python train.py --num_hidden_layers=11 --hidden_size=192 --init_std_up=0.0503 --init_out_by_depth=true --optimizer="adamw" --learning_rate=0.00338 --lr_mult_o=0.762 --lr_head=0.00559 --warmup_steps=279 --schedule="wsd" --max_seq_len=512
MLP neurons of a small language model. Each row is named by its layer, matrix (up: input weights) and neuron, and shows model dimensions 48-175. Each number is 500 + 25 x the weight over its row's rms, rounded and kept within 0 to 999. Numbers have three digits each.
Before each neuron's rows, "fires after" lists the tokens most often just before its 100 highest values on Wikipedia text that the model never trained on. A number after a token or word is its count.

fires after: " in" 18, " to" 17, " ex" 11, " con" 10, " the" 6, " In" 4
L2.up186:529517505499492503531515500508490539519511450524482503508473417524467526479448503513517565521485469471520519498488502464468505519525510505490483531499507513503504490517496535501483490525514484485505519542479509518497489467544515497435503539480489489472521505535493495495534477485454496439488498512520531515464534484491466456485513525482548444523497497498532502490452496524508526487484

fires after: "0" 33, "1" 11, "6" 10, "8" 9, "4" 8
L4.up581:471517478522460491459545505440540498513517470496452526514532489511515485478468456517479488482546554455446463509477465462504489483528561460529502488559462495449480499500518492517506507487493483490488520478522506513489474513528509499484488514529518508482489516503500474522523506478493522495465517491498492522468524449493449517505534524505462487499510508475449511525494474498490476500511

fires after: " in" 43, " the" 15, " " 13, " In" 6, "In" 5
L4.up290:505555494500494501481509480453466581505521446517490493500514511521535474502502499478492528549476555477521503517510506526471523510569521495512503527515520508503496456498501499539474486497498498470482503496463497534469481502536508459500530493483512519506518510462528504528491478477484469471448508483483491496497503496483497519461501507498515452546444516485475526472539480520530491519529

fires after: " " 30, "9" 29, "–" 12, "8" 9, "4" 5, "1" 4
L2.up600:499478551513522493528567506502495491542500507474483462516496489562488496515432525481483469476497532492498503510518521489496469486502498448487533493494499529564504488549525510479497514438470471449514515502490491526476506472510493516458487468499505507436493536514532448484489504473501511506494500500507492513523489510505499472502495533455484514479488495503483582486480508521513490507522

fires after: " +" 15, "0" 14, "6" 10, "1" 8, "4" 8, "3" 8
L8.up355:485544518476461503508491497515482488492556498521482516521476499503501521497532446534506489464499514525515498544524474484463542458482482480493539543475471522495516520475496519490518515537537492480528538524501492480502533503515516546466527510510509519471509471475510462521516510459520484516509531470519545503470506458475456535480461527505495507472500502464490498543476477511479486472492

fires after: " in" 34, "In" 16, " In" 14, " the" 5
L4.up278:476533479467500481536471492487442539497538487533494495512502471492510492475446511500504557530518510447498522533508482483499578494522482490501473576564541484509482458504527486488500492518483467475495556509509495505496493468519500499486512491482503505531493503489511504523514490444454488478510504515493466480457499504471496546423489506513530491508492509475531513507501457492494498504490

fires after: " |" 54, "6" 7, "3" 7, "9" 5, "1" 5, "5" 5
L8.up217:486473506533463463498551522444540461506524493530490506470509502535456483440506464475464484493548512513498504493509521455525471468512520538504491515491478490502463481479552498505497487491468514510479537506522482485501499505529486498473426500498505503484489522506530510487486516476476507484522527484520509494474527453484468476487524509456457539507478505506528477511488495509486509533503

fires after: " the" 42, " The" 11, " a" 9, " A" 7
L4.up691:502536532492488578504492497475500524494464427516528494513518515522521491517494524492529503517473463416514494480502488504493485482505515514440502514512519479471499488517532490542460530484502517497512510489520516527496500496482497494481515519511523480508517512479507509516454497434486480463468501478526519484506559490499483497506492502440514427507489489527518542516543529536479470474520

fires after: " (" 62, "," 5
L7.up11:506475479491496491498494492499469538495506472476482492502547522547545501538529483552496503559461526496530475482485506512466506486539517480487504467501511478473458494522528529512474507519517491484544499491474493491466493565451485520466530497498487453506518546488492537487501485508546530506497482471496515488478512522510495538457461542503503507559479490487482524511539521544500524513542

fires after: "\n" 57, "|---|---|" 13, "|" 10, "|---|" 8, "---|---|---|---|" 6
L2.up251:494524513510498496547519481420475491498488511523512482466543499528491477488510465490497505518528510496463502469515498461469533489481495518479477502500518499538467470503485512494469482480485485520512519524550524521522520517576532495506465488524508499467504530495538500539521467500480506520496529531546515459515528517481500504512514485517538492523459489523475505479471511490504502500503

fires after: "\n" 50, "." 45
L7.up155:501508450476484479547462500494440489529498490484398481504520499518512535519491484489489488540461520505481501495509529489474525512524484447491497501483502488496517555502529521542464525507513465512497505479493548487511502501505555551485491510510483499473494516526507490506525531534529526547495517508510537479485488512487487495534521556523534535541510531471499520478582553493505489491497

fires after: "." 32, "\n" 20, "," 16, "\"" 7, ".\"" 6, "\"," 5
L4.up152:522549497494501504521490459521466486543488550517425539493504464506459508535515494526505519509485521492505483460488484479492503512507499479504477497508485466476522514483510530506506512510544463489499489503525538476501494504501515501500475529475490490480507518520507438546522458505526527493475441507500537469460465547450474510530499496543551488491514493488514535471537516481474499455510

fires after: " (" 26, " " 19, " the" 15, ")," 6, " a" 5, " an" 4
L8.up617:526498497536422503535483467526465485531501471527442480512519493551498504525515484532469492518475479511502524513478516494483522540529513530518503497461473467483461512547499499505489485485515491468510478517499471502454482535450472503467477512475510508529479507529501500516504477520494518457501493477482501468476515496485499524424504449456512478549455484527531540492508489510485538511533

fires after: "0" 67, " /" 9, "," 8, ":" 6, "2" 4
L7.up282:515487476517427498511511493454470506502490495509498494490502477555513462498492491493501468522495495449494474498522495509502503471541509504504537500509473507512493501483505549531493482522481445478552475496442505491544488504521517465503528529480537495494499568527495480543479516481492501455478528437499507483464525515499508525495522509581466500485493491477502519523520535499484488519486

fires after: "\n" 79, "|" 6, "7" 4
L7.up98:514547497498432469509486468502503467515498458472503483506531466501511560551483442531484513522503469511498479515488499510485558528519455500504505476493523532480491506530481499494492524484512467497491490539500530542528529488507471503478526504528477469539477500491494470520547464500506481483516505494513492458531534498502481451504486507478559487519509546505478532497521528512526472481485

fires after: " |" 33, "\n" 24, "|" 12, ":" 9
L2.up160:524519512491457515498463522504495496485506481449524492536495496511542536499481522577510529475519486541505466538517447523482529491518488499524494486519502530499488503486558488490522492529541514473521480539489555486490456518528500563474506498508518451457522500490503461510484462468524488510520506511558508541504453503486458500511489551528505508481528492507463490516467470540512550533511

fires after: " of" 45, " on" 16, " in" 5, " the" 4
L8.up743:505509452511472513492530489485482494533531497534508480570480509494513499514507457503498505506486473449475516543449530522513490434472534533499472485508486518527494487500544492519512525484490471511491492492477528528504497463525499508472504485478519478479476501504532488519529502464504498458438517474533499502478490492503507517495498490492494479534426515442480518475500503510558474510482

fires after: "1" 29, "0" 17, "8" 11, "2" 9, "7" 7, "6" 7
L7.up597:449516506463482447536432454508434535540482506483497488487488478494510544519488503503513501544480495528552505483505480505501534486525494498494498501498513456574472533537472497495528556505517488514476510497504517497466470520481486541511497502474529518516486510462502509497522469503486517521468496477504530474527533499493460501480516506494551493508515514486501483489515419496454504492487

fires after: " " 94, "o" 4
L8.up1:510498530541515469519518524486545482488549505548470464498437465533494509489484488496479488478498487479517464500508477519500507513501535485488528498546484492514497488505515511490534501464531490481513451499471499480479468538497500473544544545500520527541517488508530482517506502487498530482505530495516467489459495519508470514491483495449489453521513537476474528483519458510503534529522

fires after: "0" 22, "1" 21, "9" 18, "2" 13, "5" 8, "8" 6
L2.up375:475512493498497502537490492511495490508506449488493533518465460526500542503492483552535506495476507522538491471506481496488544504545507462508548536501486511504509507477513516509526523507522469490490527477478546491497465530519484490489555532496514534530502487459510520484469540498496520524451484472525548525461485453500509509478515485536507454541509536471523522507488463505429520514481

fires after: "\n" 46, "," 14, " " 4, "4" 4, "0" 4, "3" 4
L7.up612:501509481507460469500504524495479547521516510478475480500507532510471479538484465529513507482524540501490545487500564532492513497493482556500544481492508477515504505518484499514513544478527465474463505507461481510492493516501500478525490505495509481476489546527508479474523481519508544490470471500504532523484534544499508476444578496457497501497446548502508552509459508534518435482529

fires after: " |" 51, "0" 7, "ton" 5, "5" 4
L7.up90:458496490475500429504509508486475500485500484481497519526522486498516496501478520544522474506502506496529479486510486488478547451519480484517490486478504520473501522503496494458516502517511559509514511500515518522473476532502491564480512502501517481467473482477477432512506483439511515529511518438543531492489474527471434530491482512496497539470500510503435473514503513496521453515491

fires after: " " 82, "s" 4
L2.up114:468547516496542508550527491481493498496520514517508515509491506507463540516501531501487531504506517506498510468464501502511535485522504486519510506462499479533531526480537482506540506496479520516578489503484502528479556506533473484518543549494502495536505488460501489494469510497541472419498519495498488540540481476499492444525487495468558493474495518503520547518519506506496461515552

fires after: "0" 20, "1" 19, "5" 9, "2" 9, "9" 8, "4" 6
L8.up231:491477499480526467515476465490496482498547529502496489563519511497472543506466484499477550494492463483550466535504475520511498463529447509515504511502506506495480488546493505538500492559502527493536478469464487517455494506491483530486506519510540468493481489488458444485538490484485483479512513469498524460512513484444487512479482516446507505512511499483499488513535507487565457490494

fires after: "9" 37, "–" 22, "8" 8, "0" 6, "1" 6, "5" 5
L4.up690:504484536495504474484532447510497526508537500483527502513469490516516514514496528468470518498493526452505503521500525481469482543495490434490536513488490491491499494497501493502489489468481507466496494485474495466459481500473523530492536493514516500538464571417505458533523486473491535469481472525511486529516487503460517525498498504481481494527478515455483500458488453526515463524504

fires after: "|" 20, "\n" 20, "-" 12, " Preced" 9
L7.up203:474506482497464430479511496526519476542495463476542498563505465524496536503473492492515493518485520507523510511490570490494513514506488501501513480452516483497509531498468510516462497510510499505472455471504524494530524483510493484457546537482510503492482522516467527580528505503512483439512524480504514490528508531473454511498502491500504497510465546511509511529532534505513468490484

fires after: "°" 13, "4" 12, "3" 12, "0" 8, "5" 8, "9" 7
L8.up543:484474492474480429543519487470487538507565533490485489508493523502501506495450489527462516508529519497540506494542543533498498527476493508508556512485505452491465511524478503485515549538525485476497514512434493469494498505479515469475531479507549453463466503535485494508527477489479508528500473500515553487491492511506500516484503517456489487450444520449477508517511507513512477510532

fires after: "." 46, ":" 7, "-" 5
L2.up406:535488495497520546506507512447507505492504494487477517512463537521525503463535471514482495473499484522496437484495499486492506520499488475493485467502498478519502514520522502505534470566545497509561474522478499531502516487551496495531484519489537513457506524503474469532489491530503486501518486489539551544530497476455493482530499501547467537467525541522492485521535472546508472541540

fires after: "2" 75, "OR" 7, "ia" 6
L7.up493:515472496466487524470496515467496502495526462473512468493496514515462546484484512507478465486542496496529500543487549476519484523502515540515577478479517472495489495491464545529510495460472520509548529565493505487493536512488506481434507511508512502511523533504479496533472524530551525460500501476504525521497522509476502505523568551482492519477506515494513531472523522508538478463530

fires after: " " 73, " the" 14
L2.up196:488529508500508488503489521491526508530494482576509482525484471499517537527484518497513463591508478457518500521535495486514504496532464523474502531509484473519531529484485493496489497450490475519517498506472486546480442479493481518506553490493511510512463497496499500455468532508553483477508519513503494490436511521498499520462496500460480451505489517467519577486535525493505477495492

fires after: " the" 59, " a" 12, " his" 7, " an" 6, "-" 4
L4.up134:480505496467509510505461496484523509480498443540486533536534475492497494494487456493506481560495482461521487480523491479467493529536498521452483493487494506497483433485490491506427491486485497484489536502487491523497500476475506529511557504493528452469536508484520485492445518488479484478462513506506527484504500435507478494475503505457471475542480506453483508507537500533467486460498

fires after: "0" 39, "1" 18, "8" 15, "6" 8, "5" 7, "9" 6
L2.up19:467578523510457498553508483486427459498510505519491547517476472506496507510464489522505539468505508515501472498516445466483521472490492482485513507500476476520531495513483536456549543493524470511513506517533518523470499470509513487516521524518509525444489504470494510501506459508498490465503478512507577541501497489465476529525483476494559445497469512516515504484503488480464519510505

fires after: " " 99
L2.up289:473520554539498462498482520497521500497503485538515467525500474542526522499511509515493488529549475482546463504525490489447524492555456468516485510503473475487511504459516528508522457553516535505521503484480554482513472514539487494502552516497507513527481471473518516466501503493514517523488522467508468506514497495490494561511518507511510474475540520443502515480511503481514512526524

fires after: " " 53, "1" 11, "3" 8, "8" 5, "2" 5
L8.up426:496526534534516442557537490496510507522490506472489499527493477546495518480439533516526548544485530478478493472482504476484509529502514482529534515493461480542520527491520522477510494495511490460529520504475500477520531511523501470517475478456523520496534494504494450514496437505503484483504479494509505497505499524521463494411493493532473496470469515457460542494511492472502533523508

fires after: " " 69, "." 8, "{" 5, "o" 5
L2.up497:447516494514501516510501509503472460524514508481487492492469477524489537510544478536509500475489485507493429493524452451485506461505498460513501488517457523540494523513529539525553482515522469462490512483465489507447507556577474500511481530496531532477503495488492501497519561485532514482532525483542526518481462508477494504508501494503488484527514550518488515516549503516458498507498

fires after: " the" 18, " an" 13, " a" 9, " in" 7, " most" 7, " and" 5
L2.up396:518472517493454492492462490490502554505489464581493550496522495485479506477471490509491534543480487445462492468483484516498530521513461533497507475501492453485498500505503509493476494525531493498490461528497521540486528491485486481481510484560494475491470505517534501523528471526484474430463496486482521460531524494483499524492500505483554482489508516455520522495528513487525467514524

fires after: "." 38, "3" 9, "9" 8, "4" 6, "1" 6, "0" 6
L8.up281:474556495469498523480495502516505516539517452524494520530521504546529496465495465505484512513494532474507475454511507474505502445485448516491541487500447521483582503507563546497482516539502485516536561519476488505532514500530508523474477494510527473497506501538506468496508486500498485483505492467504546491515507492489487544504460525499477482508476552497512496488533553516502485502532

fires after: "." 19, "2" 13, "4" 9, "5" 8, "3" 7, "1" 7
L7.up563:549503541473532504507539525491520493507504467505532507501484527501510506526523513487471521487513488479484469460518525529478523502496471500536523525474521495490513499576525502516483497489495485481539486499490498495513467536486528522427505504514488522531514508543483480560469473481504559524532543442477535494494461512461497513507522518487497503493500504462465514524512533496502477503553

fires after: " |" 80, "\n" 13
L7.up181:461479533495460516475522520485505473474486486464497507504492507537491515520490487534554519490483490476502493481524485518493498503494474499521496529565509478538506474484506505484484545495529462498510452496516537461520507498478475523487497530509514507485486480524524467520512494497508480509500501487561494497473490519526424539499455486517495468443483578482493532527519561501496475458503

fires after: "8" 16, "9" 15, " (" 15, "7" 12, "2" 11, "6" 11
L7.up380:466519497553491456505477533511498511489530493522483416476527519539501481520505467528453484538435482524529461480495520479488510494492522494515515502485469456501472496559495536506509474534485495495545526505509481520473482522470492489503530537548516500519467495494511503500500505503529521512502464483508470460519485490508487475505476508478531526501461505485457515457537514495503510518531

fires after: " |" 33, "6" 11, ";" 8, "|" 5, "5" 5, "L" 4
L7.up364:458474525505479484486526540481539504490535479475453485558485521552538553496512483539535516547487528515523462479497510475484540522563518506492518509514523479530486487487517528468466499530479510496488496502459549469505503520504508492474487475487498502509510487477526470487480525459500478510497518479518484511469485505508474504504509541545485520500479564464482527535504479518505508466549

fires after: "\n" 40, "°" 9, "5" 6, "3" 6, " Genus" 4
L4.up240:504521510475454526529515532455501483488525517506519483490503496519470491483480511550519547483507473501445459490505504497480516506492486511460490507498494480519536539508494478463525533504502456481511491528497512541469513513510484535451523498535506463473510583536492448558489484464504494503518478541506497492502509505458465450508551470499490480489493513463448500504479508482473496495518

fires after: " " 100
L2.up176:490489543492464507520503540520501484518533502501506452505513473510483539532500526487472489501522480517523455494508449505529536555528515476494525527532458506497516541509513480474526509517526487468535545533495505500500485532508471515503503522509498490532524488483517478502503490472494448498512545511479481526480517547492493508491539508478521508496501515488521541475504466488518518500543

fires after: " " 57, "-" 6, " (" 6, "." 4
L8.up403:475538498501513514502551524484537502494504519501493504494538506537494551460499460495482458477513501503480425487499519476486474493497484528510521474476453476546530526517506470552514493519491494491563503539477477495541531477529481503531491544499561503457504522516542491496462545465549550445516518472491508506501495490494503508527509480501536492487516517490490470513522521474526506523519

fires after: "\n" 31, "|" 21, "|---|---|" 13, "|---|" 8, "---|---|---|---|" 6, " Preced" 6
L7.up436:498501482460491439491516462522528492503512450464515490529513498521506569509498487506513494505509485476491487501515551491489494518507497493483521522498509501511546551507479497487434533457522502487491500474485502519516508492482485553443519494482493488526486494478479551511560489487497521509482526486564513484500497512465459507519484496514514472551461555489492502481479544528536490489500

fires after: "\n" 72, "6" 5, "0" 5
L7.up35:498509537528466507511499508475485480538497501499500505531509505504469493507475460536562486503509504502502507569486479512483511478534456505500512506510527528528511507447484452469536559579475499449523486498517518444475502481496525515497524517530540504506491498545514464495517488460514531485525493467569474491511491520494498556501484496537542484493481548509497535535526475475490478465500

fires after: " the" 29, " United" 29, " South" 4
L8.up496:495533468523538529544544477500500520496504500491485512528522550501453504492479419490493463549477470495482476548497507528528468498523499553505495541508555478547491482533494494499526486471493516478546479456505480487477479515533526553481521521507516491446509507486532502488482555496493491459490493498497497459477473499465462536508494497467470478468530527481513504479527475549532526512501

fires after: " |" 46, "5" 9, "3" 8, "0" 5, "8" 5, "6" 4
L8.up407:450500523519503486482509532471496478465498509514484513495476497509507480443500469484457471494545523493494520520519484448539488504494506528509454547534478511490498471469484516500521490501498506503460506485536469510514467499556522479485497481570479494509534507530544505493502483498478509527567545502496493528514483469514507499512510496496435522502506486531522468517490505463497467522451

fires after: "′" 30, "4" 17, "°" 12, "3" 9, "0" 8, "5" 8
L4.up22:501498575489458497498515492513479500523505494494508482498531522527540513522486497545484532512522486499525438481508503519506549519501481491510550502512502497506481507555494506510529521536535496496511498504470496493488498484449513523509571516507574485444515505507505472549504462471490523502519471440514537483473487474479498528488548526479510523490487506463482502507458519534436477509510

fires after: " the" 24, " a" 18, " an" 6, "s" 4, " are" 4
L2.up465:476522536462447481517489477533497504487512467550515535514495475493520551518503476515492504554462472460486491474491442513459522482505440518503583509496446482457495516506494466497517510508464484495506488512472505506490499487475466512505523523476532477497523486494472469516503555529519508463480496447482525510473515465502485472469523501464500506480521498507514492515521519510488495495508

fires after: "." 93
L2.up374:508523498498505502519472483458487498472491495517484538495532496530475507466523482495476556504442506520514445514490480466493500503527522456490510518505477446524526479474492510510513469547546510501527475507507508553520517494513503466518472538502522491449475498520487480514508481501480485472515507475550570514516471476486438510556513506537522528507534540493496502510530458492490492476484

fires after: "9" 19, "8" 17, "1" 15, "2" 14, "0" 13, "7" 8
L8.up112:521467476513498475550542510483479540516500534461446469505478547524489514562525517517471448495506536494537507461518554503514512492482532515537527506491492518496523492524503516473496519489514486480511485478445462514499488498484508480504549508530517482452482508510486522476492554496489500507483481507494540515491519516466497484505471512457507472464494528444483532476528490481471517494538

fires after: " " 98
L4.up566:511498459517495489503510517492524479487497512539440490519520531502483460524498490499478503519515517492503429496492484504492523517539550484481534511498477500545539521501520496476476487507507486455469482489476546495509473550512469472517504567506495525514573501488569501522481543475540503520493508484494487497459504518485491494534533491528473494504490550472455532509543455511501511529525

fires after: "0" 83, "2" 15
L4.up342:549501515519505478492520508486520500511507418496489516542508471550528514513480525469480488504540510457488499512510518496481499512555474492508485523486509525547458532545512548532495476478437460491527504489433530490518527514487519528460515496484496474505502502488495494551491475506523497512488497462523529472517481501497514466518498555512503484531511514427494521554498516511507488489490

fires after: "2" 51, "0" 37, "9" 11
L7.up332:522489496502453524516535489443507495512493444478510497536544478534510465553467499474484461512528484439520498492513551507482496483502438501509503492479496539492469483528477529572492517525458467498529512493498508511506565548486520468477508498502514479459512538498469505495512539494510517518506512457497492471486487496486513512560543510518480493542479511454515504528520487516451478516510

fires after: "1" 38, "," 28
L7.up84:504501527478502504490464479509513565501520440470478539495528514509507500515497526525472505491504540464534513473510476508477516498543473492505500522483507483459431467535497530476501502551500490478527475529505474475463516497483531494461527499482525478472489479510484493501502450486509559513517482496473517443510550536502496499483471484508553506562482517454498530486496516516479501444509

fires after: "1" 20, "0" 13, "3" 10, "5" 9, " |" 9
L8.up363:493493518504490498510502511491507476470547529502448517568497486501522464459535448484478489516512495447511500496521506467496497473520483524535507536501498510482514458500465493522517490493483480459477528463506477488515518548497535505467511496552470539502506509489511520516501501486485507479525490476490503484474487501470494496535528523507529503536484499480494494544506532476498439485491

fires after: "–" 52, "1" 34, " " 4
L2.up315:465497517519501451527455459497509479525487466515459497510496473561530478526484491551450545491504460494564484490535498524501489496518478459490523513495488498525521466539491545511515516509508487516516495485491534495477491507534502489507545546484534526507479524471519450482444544516482540488497508481507489531517520490486486518506519516462536495508497488449508525498493478511471505489495

fires after: " " 21, "1" 19, "2" 18, "." 12, "3" 9
L8.up374:500488512489471484539503500504524515479534462511511451500474550532500478492493474506471502469519534459522476523512539454478514509510516526505525474461493482562485486518494501518506512494494500491531454493452498505503507516487476473501542508507519484486506538534484478529493557458502507491497516483468557530470511493500499453506564483474532521457491525447496492501488493503533485468517

fires after: "\n" 42, ")" 11, " =" 10, "}" 6, " m" 5, "." 4
L4.up184:483480519492484506534517482492489521473547503494452511509458524509460525505513525535532544465491486503480516496526456535496534487488523469489543511480520518532499508476542505543501504544500549465469514556496536519510493537495496493494551484521529482490501488461486463480488506512514500507514461460524512452532495490450463514459528507543532513484511529520486516541504512481503493479540

fires after: "\n" 76
L8.up331:493528497489471533529501521466494535504497478445469477523544501522509529518467485516533529515482541485481474491520522525464504531535487490515491488527508492553536516495542509492460536480516500492499500516495537495527493529494468507474469510520547468498468536531514454510525488521487509505469490490563495484494524496509482540484521492497476467512486521501490479530539550552464519473512

fires after: "\n" 73, "-" 4
L4.up66:494547514481520528530495525470503496502491495499527522505510486514455518514483488557538512496484487490508487538481499533502545525533458522512498529474512487556511510491527480479541535488502476467588506552456500487496530464499451530507531505511507458492496519538492456526493498480475495490519459476540490491495483499483501529479483497454496481468486544487521513494472512499490500499529

fires after: "2" 51, " " 27, "1" 5, "7" 4, "0" 4
L4.up410:474487555487464492517481416505514508526514468511530501527475490550538494529486496516483480511476452507528504528546468536488506498514498486481539519515518470546504515487481512498464502464506457468573512518511516503490491493443498492468570486490508515471475500471491492450460500488542454502507463512521472481505507503488490505484513535506478474504503504477507564484455478514516498507504

fires after: "\n" 59, "9" 30
L2.up567:462502492504489546550480565436496500537472484493522513497484484509472504502497501540517497520477485502501493511502494487502550527569476510489512506475486466528534537519514472504524472511541472482506501524478512484478457519493482507497487515517506467498533520524501458521514477494475451517511473486518508510508484508466528534474503499519487478507542510467514549496505475469480531505527

fires after: "\n" 33, " =" 21, " " 21, "s" 6
L2.up166:495509518515470548535523524434498481502518505547493491565472507515502526503511528490516547479467509511483499506509461524492497490504474502504491526489484494497553511484511493482534496540485506507520497525498503511455495458520439466512569501524534504486506512452508492491460533502527497493516519485506520537508509483468525463459492504480502497488488487521496541517549523508527482504529

fires after: " |" 86, " " 6
L7.up605:469520556517486526494531520473529463476499505524481498475492506518459503512514444469500494497513416514511476480534494495494507537524514511517500497506556510508462505503491495498477537495492478485478481494523525483529541500513491485497475505501488511456476491529524484501496477484498477469494524497490476446435523504500453492544475487475517505493481520486505518484503533490476448458512

fires after: "1" 40, "2" 19, "0" 17, "6" 8, "8" 8, "7" 7
L2.up87:517515499531490491544486473513501492527506504498468518528493464530496471518471484535452546469496465509545456472519519521498473488483479474521497507508493537507526474498497549493565511498519464513520522484468535503482508502505504496486578520512509506493468533519509476486494512503464537489479483513500531536540495459459492498506550496499485509489489498425483503485478467500471514492510

fires after: "|" 42, " |" 29, "-" 12, " No" 9
L4.up18:526483503469469550489482536493510516515508502468448524505488519535499467453473460518506485481502496488485492498497501495490508488525528499484478506509530463512471490510551523472461502546511482456488496514519508510474499502515520482463494544487518493502519514514526503538499501505502469498480522513514557572494532492517492499486474555512518520471475579500476521537515515493496469507503

fires after: "9" 40, "8" 12, "7" 8, "0" 7, "1" 7, "\n" 6
L7.up762:494485466522527511505486427484481557533494466469509456518500521483492501502504518518498502556490505500518523505500520502513499510496522487503516513475525500547449498513495488507488526486514502527523521470479504509489469502467534562509512496471526477465426533494475489522502468508514518510481495488521545491518511511485525473463479498483515470528506491523504509496481459497534541486479

fires after: "|" 18, "|---|---|" 13, "-" 10, "|---|" 8, " |" 7, "---|---|---|---|" 6
L2.up706:481488538502487499500531527471487471474489489490497492496502493531493475455506470484498516491489499452510517536506495460501501522530512482475499512537518460507500487462475527545503497507493504497519535523518551467500536514592527482492467513501517497516490502474532487514513485485461470475510563517507518462498491516518491533541487516536540505552484517495507520455522467480543497517511

fires after: " in" 36, "In" 26, " In" 23, " of" 4
L4.up389:483536499513501558530488499495456564490498482569457470529514499521496492509445510532496491541507516479499502521478499504480560543549515512490488508521502500492456502494504490544513521483535535495520537496476510512479438475509504467494517497493531489480494515492539478491509502481480496496516472508514541481470520497503497509486494509516542464529523493512512510485503469487476499507491

fires after: "2" 59, " " 18, "qu" 8
L2.up79:503528537506454511490509499497482504541499505521503532515545448508452573528529486523487499523470483489501503524546489521459485467526463516526523482520481522497543506490505490504497488480525462503489522557464524557452487498497502520506530472492486528516508483517529502464526559488539475451476510534498485540512499551517495513507513498514503492531477508489480561471543511510512495492545

fires after: " the" 46, " " 5, " a" 5
L8.up196:522506477537473495533494491482492484543515499474484483555489537517475510504490447529505509511492467491461475528511535486502495481503496536525480499483513517534479496510508513499503531516506510476509490505499529505474455509566452562503506501524519497529492539494532484506461510485492529447498498467518518446523521475501483498503494537481440484533478493475487479508518470533500483499481

fires after: " in" 24, " In" 12, "In" 9, " |" 8, ":" 6
L2.up195:478506512455493477519487538452454583497489497528450536516517475532524497473517527496504532527474534470475518480514497466499537530499508463479496540502504474511447502480524556490486504461503470506485498506524515560515547503565477487495489519488513489504519500477522507521540511465463509507478528483511521494459507508482486496481513495468526456516477526486549491505501518509505488516514

fires after: "9" 40, "0" 23, " /" 18, " |" 9
L7.up569:549489489489473524513515456444497495510515462499525501503529493526533458562468482456461468484504460461487485528532539493490516491498471507522489498494502525474442508538529516527479498473451480496535495516481523492483517517487518505490511476516496500489511501489505499565517517515527551508508534445504497462467518489516514477579501522505496493511469500496485510543502538538455507506488

fires after: "9" 81, "1" 12, "8" 4
L2.up306:523500515515488548537517519444494519506519516526489488511486527527500539540485502514503491508533550535478490490508470525472500498540486503510520488496515512512558544522498478480493541493483470477558487533514530477524488474488508546508512497481529487465499519524485469498506499500577476512504507491529517509516495500478501503525475564495489511486511503521532518548491497528504462506504

fires after: "2" 21, "0" 16, "3" 15, "5" 14, "4" 13, "1" 9
L7.up431:444521494476462452470486472500475501516518498522482478493518474523507456542490490523479526507525518452541500477510522514496510526522474475479519510472478452513486514494520545472513569512522475494479491479508498526492513475485487484501536521515502477499498521509512479478515475449502541492483463489525545522463506484463472519506538491453476498514501521428463518504463468542516496481524

fires after: " " 34, "4" 8, " |" 8, " D" 5, " C" 4
L7.up509:526485469529531515531515521503505511489495504495484484503469519517471529500473515486497503474505520482480492507465516470505504518520493499478530494466475470512513533506518484572501506457499497466506487474492474471510487503461489489534512527479494470525508509432477477521463489527529483488503522478486497476463531500506489544522455523444492449510478500482499509530517452526512482520509

fires after: "\n" 81
L8.up277:473516489494487495509509520474483500485511515437486502553531493500518536537503452456486520555466514507488467496530497502474532515502457463515494475517527469531528527511531498500493532457510525485501520512486537482513544488471489541498497502524496506495487487524510477521513478521528484499502489479525507437494507495490498521515484556509500436499507521484502514530511520532499524429517

fires after: "9" 57, "0" 17, "8" 11, "1" 4, "4" 4
L7.up624:505495458513448501536508521474506504494549444514478522516517474530544460485532480479463462527518507445486492493500524480494534503554505492513506503470488501501494537506489539540481484477467467486532515476487490484525544514481533487499504488512489502514488526485490510503512503500501526451495512425483504467450486501470516480527491508567520524511488487471503555531501509498435500504487